From a checkpoint of a small transformer trained on Wikipedia: width 384.
MLP neurons of a small language model. Each row is named by its layer, matrix (up: input weights) and neuron, and shows model dimensions 192-287. Each number is 128 + 32 x the weight over its row's rms, rounded and kept within 0 to 255. Numbers have three digits each.
Before each neuron's rows, "fires after" lists the tokens most often just before its 100 highest values on Wikipedia text that the model never trained on. A number after a token or word is its count.

fires after: ":" 26, "," 16, "." 13, "–" 12, " " 6
L5.up478:156123158140100106128146125128082130209164119124159174154089113073130077131166094163146149107157147059133155171108160154160118181140124181096105144181105140214103183112134116120160143097122143099138127151152115132164113109118140128161181140123102192101127142099171161106099186115166077135

fires after: " " 35, " |" 23, "," 7, "–" 6, " January" 5, "25" 4
L11.up937:133165175070109093223082090131122092151188104163125179160140170103088142106130079123091148165121145092094118189166141150125156091192134082177096170027168113103084128076089109145084107165121132101089125143185164096054098139117098122107136178181106149151097165167142163138179174079178128151

fires after: " " 47, " was" 5, "," 4
L12.up142:137108188159098150128139104142139121127099159134113120082147125148128186090148113154103107132159142126119130139125158172135135139166141102128131107136100120110147137104059120184122120155162118148097143116150132139044104113096082120118092221103038124153126130126089132137071170086127204129

fires after: " " 27, "–" 14, "|" 13, " to" 5, " re" 5
L11.up600:143134103194114125149078110174112107199181133111143126159173139099134173078157151179090127166098101088125125162137094094151125134160075142107109182166132107137111161134173150186090084101148105120130160134186112118109062086133152203144188128101179147110130109123201163077093154138119055113

fires after: " |" 38, "3" 7, "1" 6, "–" 5
L10.up45:099177112101119102134145101165118144145136078123131124124132152116156088147116080145143109136139128115138161178173167108155219111179164153190138141092146141085110095121147170175164136178098085079207145133158133172073099133148102158077102214146169170111123146117189129090132129094160110158

fires after: " " 55, "–" 14, " (" 8, " January" 4, "|" 4
L10.up463:144169059178150138164136106186043089134148149123140058187076174087086149138150123155105118164102127126143174138169067091116206109066097137151110101110165088165118146091079161150110090102079114129098120128162131108059085150126122132063167144152175118087095107147155024063125121136147130130

fires after: " " 38, "," 27, "1" 5
L13.up854:125103170083112129097133129173095200148153131172146157111114123104078187078108118195098137099149139099138144150162115118204154162115122136140122096145123132099138157050095123168151130102111164104125117162125150161096127057158150141050153132045099085180126087117131147118091151132125131124

fires after: " " 57, ".k" 7, " was" 4
L13.up312:172165167136095153109121105125120144184117175132109092074129061132053147151171081187132078206111111126108125138129114129169137156106077127156063084146145106132116117137078157106134110097112091140177112126157099161068134136087105121104189184114114090104075181129104118118045181117121106102

fires after: " |" 45, " " 14, ";" 5, "," 4
L11.up694:192151089136099116156145097096113027132176071155111157070112143118069189111124122129121165141113130164128156163194140138136216149167127084159099160099118114142154145108113133132100144109108072157099103185137127123077028138161142145121138189095213136136117147115216115057102143176144027108

fires after: " |" 22, "|" 19, "-" 18, " " 7
L8.up42:186125101089107114152126107142139066161159141152170121158156154111104093114209166137134107113140116133110114219102130107103101178133157097189074120141124162158119094129104085118147150142093156118192161130164105120127075176113069134102136189135149124120135123135094168096094135102093141164

fires after: " " 64, " in" 10, "–" 6
L10.up992:104163084133073120116142123149092088130120095108088129114126131127105191147180113190137140124136130196119109108165111081182194148162129094161088137090092132130091199118145126148159063099085066146149115078176128073118091142085191184131141151060136117109132134184116039105055107125145079134

fires after: " " 32, "30" 12, " |" 7, " anniversary" 4, "22" 4, " date" 4
L5.up325:164086180145096112104078118128104170130120185189188139075160121109140093143174113143091148155132097106166111199151113130137151105128129118140137091122178139077121148133106146086146173097106132086125085192149143134185135073117144121157084154141160085113131193120155153114122165104163104174

fires after: " " 46, " (" 8, " to" 6, " |\n" 4
L10.up552:125141106112109165125113110180133130207094187142113095121187109145160089093141126213064144146055105104183143139119118121150105171087089135110123109191148167120125124143112157131084100093126053137136114156123106180145146116164197115099168063126128128138122156147122129076159190191125193109

fires after: "," 43, " However" 15, "." 9, ")," 5, " \"" 5, " (" 4
L5.up274:141109112137185166113114120127146142141144141094091161100128121053082124185122151130216127134140037143078161138173119135164171139165123107104082134135071127194112137242144131083129147115113121089187167143135142132120113135126140148209134117139061106148085087172125143075153153112183125142

fires after: " " 46, " |" 8, "4" 5, "3" 5, "1" 4
L13.up1077:157091114090153097119141127144140130167114197144153120114110129155113065107193087136113164153153100095139116180164146142188128106141156066168107102125146165126119137074054110104186111127124135099130127109087131185173102134156146110084138200151104118132221089090135133099110189168115122124

fires after: " " 70, "," 20, " (" 8
L10.up163:160122125107179099111119105147110110105145170145143137114112129119093112118183132162168112140127139147131097132114152160153170138132139126088072140113113127183187133152154140061143128094123174084142104124155170202080105147099156147123203093137108092138126165160161174103062150140189141164

fires after: " is" 18, " was" 17, " be" 9, " are" 8, " were" 5
L8.up580:144126211142144108141129122163133172160103147094166133090182154139120131143148087154119109126142098172100147099149095161108132139143113087103150108092103156139143091138096128163138103100096123081152148122120068103117042089089134107132146145125134077090066165176115158139118146132130198142

fires after: " " 27, "," 22, " (" 5, "2" 4
L12.up793:091046130093121150056137119169106157158152172139129154123170103095087099154148163156119113111140119173064132080049142193106150149165144140108128097129101118153159160160110125130101122093154132114166136101160100148092098121113129131130196142183119108059050170164152087081114104173182154138

fires after: " |" 44, " was" 20, " " 10, " (" 4
L12.up937:099121153128095122110155084158138081101152173122143101142154101113116067094166067127086145183097145133077109146145181152142178166151105098150120101071147137138165077107052147124123095153138134141166130103118136152096139150167083195080089130073122121058052161141097183172111165119128150174

fires after: " a" 25, " an" 19, " the" 19, "'s" 4
L8.up913:061121121093106166125111131150173136210070178139122138095181115118154141140085156145039102114097116133123145171154190142144107199111142164116096142061162147101122135047132131197136137092079116172156078139163110104102093105117184142214109167119103108110151116111111151110050124149068099156

fires after: " a" 36, " New" 11, " an" 4, " A" 4, " Royal" 4, " National" 4
L8.up960:140127140148107158185118122151147175146158149132094164157126121178107194135108137143176123120159132136172102123148102069113120150112079152096120148037180126094167126138147132176170107066111153131164105143165105135134135124157136140210129153111115095137154097112109117077089161120088104117